Weights of a small transformer language model.
Architecture: rotary positions, tied embeddings.
MLP neurons of a small language model. Each row is named by its layer, matrix (down: output weights) and neuron, and shows model dimensions 0-159. Each number is 500 + 50 x the weight over its row's rms, rounded and kept within 0 to 999. Numbers have three digits each. A neuron's up and down rows have the sign that makes its largest values positive.
A block is one neuron, or neurons of one layer that tend to fire together. Before each block is what it responds to, as a language model described it from the Wikipedia text at the highest values.

Split word-initial n/e. Single-letter word-start pieces, chiefly "n", "N" or "e", where a word is tokenized letter-first, as in n|omination, e|asily, N|ew Jersey; also table-divider rows.
L3.down32:493452471384507444505447478570482468482526455441537490455484370470586445537494460463468507581546459440498402453557477479486435505547435515489584498454569537541524514456523526508510558531507512518528402582458504502490500542485490405492576495524457538483526479506486484539507621500496439483412510480492599471513451464427506427549580481431574390451451482480531479408510393501528508465374530471463568426472486496469485488484565492507520609484462476429593446547435444442487560532411602
L3.down52:559512500544511540566485615460477502511513519514473602443483511436494498527486534535527601474610517497460496398492513514585542467510495515515658544485517518504420524544569483455538451511467564509548458533517513540512524570475558515479549485437488436448474406491512468493535540483560498593498432536528475527507480379488521479564513482534463523508527410636467425430465486511554462570558496449433427550586550563502461425483485491484508429516450447645503454473370520392489555520454544
L3.down96:493516435506460569622508545574513529506552561565440453467491463450543419553468456452617471590422499463464423499550410566475435577499497532479591529390491539486444541486455571546487592546484543471518538520481493542548552609503598454462531519535400454493493456487506440533478450612502465567519520482494462568520453491591481456604409522586407471491488563517514510501485486489467504505531448488500482413485447507493492503421518531517414498452451488465555525522451456443466467557393415
L3.down156:435513490544523569458501490554492469453578481415461610492545536338481561522402442485568538460513489582465437523531446453446528503562583419553544490517510519488514496473400486470556477476491461450504505389524533504571451452431509467475512512577460498467463539492467633448489490524525526459460438444565505451473403432528602543473468535488637489546414470436584407526492494465484458424526473454464438478530468496516459527531494464533481443527528431513532396447451456558510545430529539
L3.down172:523488519372556480516516529500537508527420413577390540550414517501453566483518434455506446471454557492395458458518519469482503482500446456511543538548491514447557511469472401427552485508476403494423417429499458548507540595484556393493432470494462499421519399570423524551569525503475470495516460441486509530529483491561532474484540541589542575516551597596450416504513533605482462521395450490487494544448528488454542491494445509518419486565554518534479536502542500589577485461395443
L3.down175:519601406534465562484547479496499538483517435468432487512485493555546479425558517510527503385522493467485414563471398496406627530586558577437507496507419475476538490518404575450478466492521539488455442453576527543504412431468526456520543402475503524518549542546451523492454464400524528476503461502458467579527569401584512518507523568553459533534571470492558481402501425447519465481403510471472517489562497527496437563545589491523432474512472544445516584540396437473465594451511514
L3.down182:519471484467496513455538604502420494490513534465465530451483472535511489493490467534490460551525562456423497534538671537577500496506519489507490503482488603477503425440578514461518603484590433557514497503406412479517480525429565500555520622492505511533532478418513527465541510492503548482436482467525473562525590562467406523339568466507488509460531526531501577544430501471389491518503446424509532493554441482428655587502474567514491463447565479505568548492545582452528539500533567
L3.down264:536469553493537459518518518514480529525558508400453594459471542471571468496613441529470545525512519469449459555568552603537540443531437513526491377584590459428540544495543395544465439529395568531577472504535535504511400524465437404418490525422546484399460473468540495417528455501430498571468415514569513454491601477474448462437492508524557536447472457497507505548506523593479571518503543554551474467427447412471492474473454486411544529514496456504556502493533563493519495477426602

Word-internal fragment tokens. Short non-final pieces inside words split into several tokens, often with g or n, such as L-eg-al, Ore-g-on, de-g-ree, the n-ext.
L6.down254:440481506493484534518567415520421523515426525563500439550462537385530591493544532607510537438431506506452492490484511548452496523467443509512479547464530479496537503497462500501583420544510462462504440471457510474424439456411565509469485473524404502652499494538607536509596557459498553523515476436614567471460473515507465457599472494412437475453478591527546464573484514486496395543606465593558449535439495434537469516572553492484490490544395533557506581502406471511448527501494452

Section headings and word starts. Fires on wiki heading markers (=, ==, ===) opening a line after a blank line, and on split word-initial pieces like sh(own), th(ough), dr(ag).
L3.down12:546479589578464610407408413438499570529605625480492483486615493447387434447514404536552483564583459478506515521514416495495469515465373556546493558511487525519459521504509529514484446524479529517493544502461500473505519470434497498484402457488461491476470569518561499556476550479504450601506421486510581561378429473469526471561423455491583520496519472520513595535547517517494518452453470526439490569476492504535506397494493484459433578469481440507507532452483576601463469454510432
L3.down29:503459485500512487528524525497445498565469648403492509584452508466536559456481540454595494439510560518596568501467553414463451470511476582565548505436519490482467527543396488542455514470495521449550487470459462467499616487442485473519516462551515476583506479536485451435495533528543481449486473519473473522463512546578446528505502511475389455523421551477485543553461587592508515476374470638532482526442467540496465491592481526537460545543516409545471632564581562635496469516555535
L3.down76:516544510438427433500555480581525449497507456551427516526468574488479528506590453458504444542527491439332460467520480577432502433528564582537574554596466547531507514496458525546564423464602499545507555461553434470559475554430536464519475534457541443488546467529557584461472514514455528542443593419511446498422566455479438458449503616560445445462478459578449458567560501511452477551486517531532448501455461444511512424478530543455500450523461521566502560577536568534437502437603534
L3.down138:437482648460500555450532489480418462513570576496553520449588475525566517468573448426553492441490477603476503498507534520525526575503522528486548462437543534597553495490463505454473391554521467450452569520505451447523442439506491471514605436444544459555620422482490464511554480405514476448485496441465525488493512480462405466538577421537581412487605481480506528562470450528516535419449586515522428506473464435412456481467451513496478491417552500387457485551571448452482513470473536
L3.down222:543534583576487562485544491556492516524478512480530495572432449514491537436467580505562484533571431517383504521558457543531512462416562430432532485461499511450460544480514461512505395493573486491517457555442464471583527516452525571554471512559550510507467536565462523444445420558487574519431563511437503517468425492402516555468513484675496572577592551416555447570541541547561586495518470531485528538493498576536510505472514571497435521482569508460440549391529461516517603587496551
L3.down253:530573554433464509526592506432587475541390484438455529482511509465516447501451581468449455458532571481561508474500512418461501476519480427476462504496517475539467517477522597543561619516475519468470500417546430502447488436547555433378513530482619408500497444551593540600570538438530462569481484433512455485494563394519530463392470446501391515479582545585581447498519475464509516436572427523490470490528433554553490467436453532447530456478526474561506525522468532549517559572505483
L3.down262:492526561402536482534520563545443546493487513426417517546476549492517575488529490518494484513433552373540510568545448503542579464520461474452498581491526565440473454457508496398389526568553557472482459531468450495477498453464479532455572516536458492449493449536526493531559481568501622451524458534470489561519524516401509466573381472572515474471441508497495516482455459515363629543438518525463384461359538507576524559475530461513427535560523483468528547465546522552475585460551440
L3.down301:566481516523406524358510503502562489598600527540480572513543444434494468517530458430547546447578497532514450473486471489535443486479550559580417437499445549547511512582477440452482596548497496445548477455526492594475408492556511551446462468511551505459526419496515574536471524479535628428461586500505494523498473522456616600423536497452456485453578553433520565545514594514537575580491478448585477526479507494533475471427377417518510459480501461505423507504506491546549511556514514

Section heading markers. Opening == or === of wiki section headings after a paragraph break (==History==, ==Cast==), plus some table pipe separators and coordinate slashes.
L5.down17:519522511553456506524436552474453532492564542637531585456517462448462472526515508438539569458507461483502599493540511442521519497516538555473476479438540487622463469572512585527463506497564544601467464494569491521527523456540489456526519584414480468437500511452579465497544466452486579565491508468520507434511480487485450599395502483516564532594518440452520430486482503488493416526511486570465513575418449417373523467493469478536634372599552564583446518483506489493429455455518433
L5.down21:445513629512578468539465456489470527527494510525513468579577526544477511480602566473525455585563411500499537492482500505500479491494418555561564419553522498523475480369472551513515414473508475503475550430484489474489354518571468451574509463594415507478501396601555564438573502437453590624507484519525520496556438445448464450464530518436500546479515408425534534552445490461496551456423544511491482424488462480496542543558536547522444525370497563515493497490552510501507508439427479
L5.down35:443454537522519417424469548567561461419449537404451532502474475525506550517529402495438489394508504482476395495493569505435509482548543547530502538521482451565490490584473548508455498557536449508459470474441512503426464489491475462525496520493503587407452509513538470519511404392476557428501453485462411514494594488484482511440493471436575462532482379565510585671542522607466516539499435493534577569553490417504560400526499526474475455475548484500504577499457481545415439582468524
L5.down127:529543552413484520510503432531538391509481531492492403567476485520452466490554513531547441465447404544389536418546479505489533497497505517495623493512491503508436503517487517488574546518504548448433572545487484477481457554632487623470524382508548453492506458458450516475497551454493563471564566437475499462551484395437507435472490461490442479439484530534586468451465563408448431550472548534426503543584470529515494485502553476579492565525448436473566518375407554410565517446535453
L5.down179:570592542517500458461567441521476548584542538563490445464405460526552471419468403461543546499436493456521530433435584546492613438511524502468616447523474522397521464486494528506470458490545546450410587460572526485493556472558538509445459414451472500473456534484475616478477509419407444518478514469462495471534548484449433490444524494534576531492425462396486391532538549495533528510406566523529542570520552495456588563450485566469457518487425503536396522522562513528582522473497473
L5.down254:487517504491485533448487543428531502551539546584539543594554508551629553450589421462455461421503470452491550468492384536447610442567578512499462500513570515557489541482493591509534434486592479574516510533444557409451510513443563544433531515542579558472487535446432502511505450483545483461463473465512409497459471422468382522473571587430443449446574452627513454524591482473493464542501525487468476569468512436518487494497537537528495501597579491520530493509482545502582549403498506
L5.down303:447496442405460473463545552521409539479561514510409435460542545465472455469549560503483430407470447502510428450521476463541582537437582492415540536470516418477467511545519477534505417488437538465513452544533536505471521530453437530534588465498428630528496444509538512516508589444507565518505542536496494358521539487452425447453475476546442470482493542537535431523541601451535463534584499471571483507530460523471516396441497548429506544561507370607561418484484581500460556453566465
L5.down305:582425533489531433429492501444533452463540457508573449529508500502422527478476469482432541448493552487481589582479421565437453517547520522448548503499438540513458504546613480474539542542507537533586507524428446400510452515548493441487504513510562494427465548554584532505471526457479505544459535590584404394475449456502466493543531446546529513422494436552510447636440479474473508446601502482613525501497542376372529543522511515455411516480465438501495475494568474456424536581555519

Word-initial fragment n/con. Short word-starting fragments, mostly n or N and also con or comm, that begin a longer word split into pieces, as in n+egative, n+ominations, con+firmed.
L5.down42:504523534433543564398511457471508492514513488555467415445491501389425591504488491561544579530568551453401512460522470505449567439536503454508473570497506579497517468481532443482510528494460492464492514486550440456398471558540510436477551552484547463436537503476540466599435457545484407541484471504451521571429453447468561611596421533537473519430533418583441498519432559424465543546464442499487492522487625530510555389472403591517469492456498548497593528460472539494569499509411485
L5.down82:475451377447491426542517450532487566471494470546535451539542463408506497566467493456567545560544498454500428505492520588513554484521524448525414508464474402542501616540513515515465476478457467484533407396476549506535537541427548452483571473506537558448490403600492552576482564459536469515471454520534460500510523477448620559490457578555479469475451426544560560522499471509535539529548475509552547468468523611427481498565529443490425496374414431527515477425371553458484554507433471
L5.down100:515419366546471549530488445567494497513476536479450581582517480487503561409526515514402566478596544532425534477516496455440519575466460464512580563443516512508473514427498542486553559485490439461440392470443474536530474533417493479553492500410500428545520497546446578413519531541533436525539452557534525566476427373519481448634520473514432508524478477549474466466415512569500538523477511451512534480554510499488396477542444534439381412513456431559435492475480518462514506481486621
L5.down101:514473542463577525513547443503487499534458508508546502483435572494442526463507528518418468592507480481528528522625488580487507471442511572507508478456536542440528613508533414433556445544476543460453431497518437511485514604471530543492468450509530508383428510417460428582394514569518509503534545506560512588612409564512558430430500561572391466510527475528472430500382557527556503497523548511508502507578486455507504534542465529461456406476512516514481548563548642476543547524455425
L5.down140:438554617498586521531342497524481559522567505513452583491495434465491534499432482562570525550448518458461510442572385517522548529476490477477632617464505561452505523579583557496475475551495549534489513385407555533466534472483518395531502546543484495481440545583424534442498528579430480590479451542471479529548462522499487541459505537411534508454480478530481566432452453516502524525489568449523503439436520509428447557564484509507487555479493514531521532602440497490451449621506523
L5.down180:529491562577429539546493438541565528399500447485506492584458476501559450498557519469500561425551429502509532479492548526423517415475529471546520521427570499430515482553449418446555498495493591478544483512505454541400509548488532456575445568477459380470526511505560516505368576545523558532597510432494500496501432355512527562463522555440569526572432547475437563434470440550492536498532464448477477534465427446577502493431483562543430521555492449550562484557432514539481578454444551
L5.down291:575534499548566477486558510493499517408479422454525488497407529501513471510475397503535488453565561444317587557488487562360499537491417493572501451559470535545539420483408426527539431475484533515424558546460513394441523479496528509532517493526520472516514470506478517377486471519535475492455486414473534405531514482452471497513452446492517464491367586569492484436390523561511494488551541417540552530511528502480493409472443547480528431568427534495498525499498540486538605525455541
L5.down306:393425417541490548480436527515493527418487395500498487552575421493577446462588515413519627439492502524533481480452474495528496501502560536519450517543527520549524529451483620481483500458484529473481556536545566491453463526416520447464464587511501527492447537539506512513473364574598461579574493490510459432515557525557532510484536530465469521564490458407556574480489558566430508480484582495448587644526374489451502488486545485476526526494464488468492467547443526569571591578514464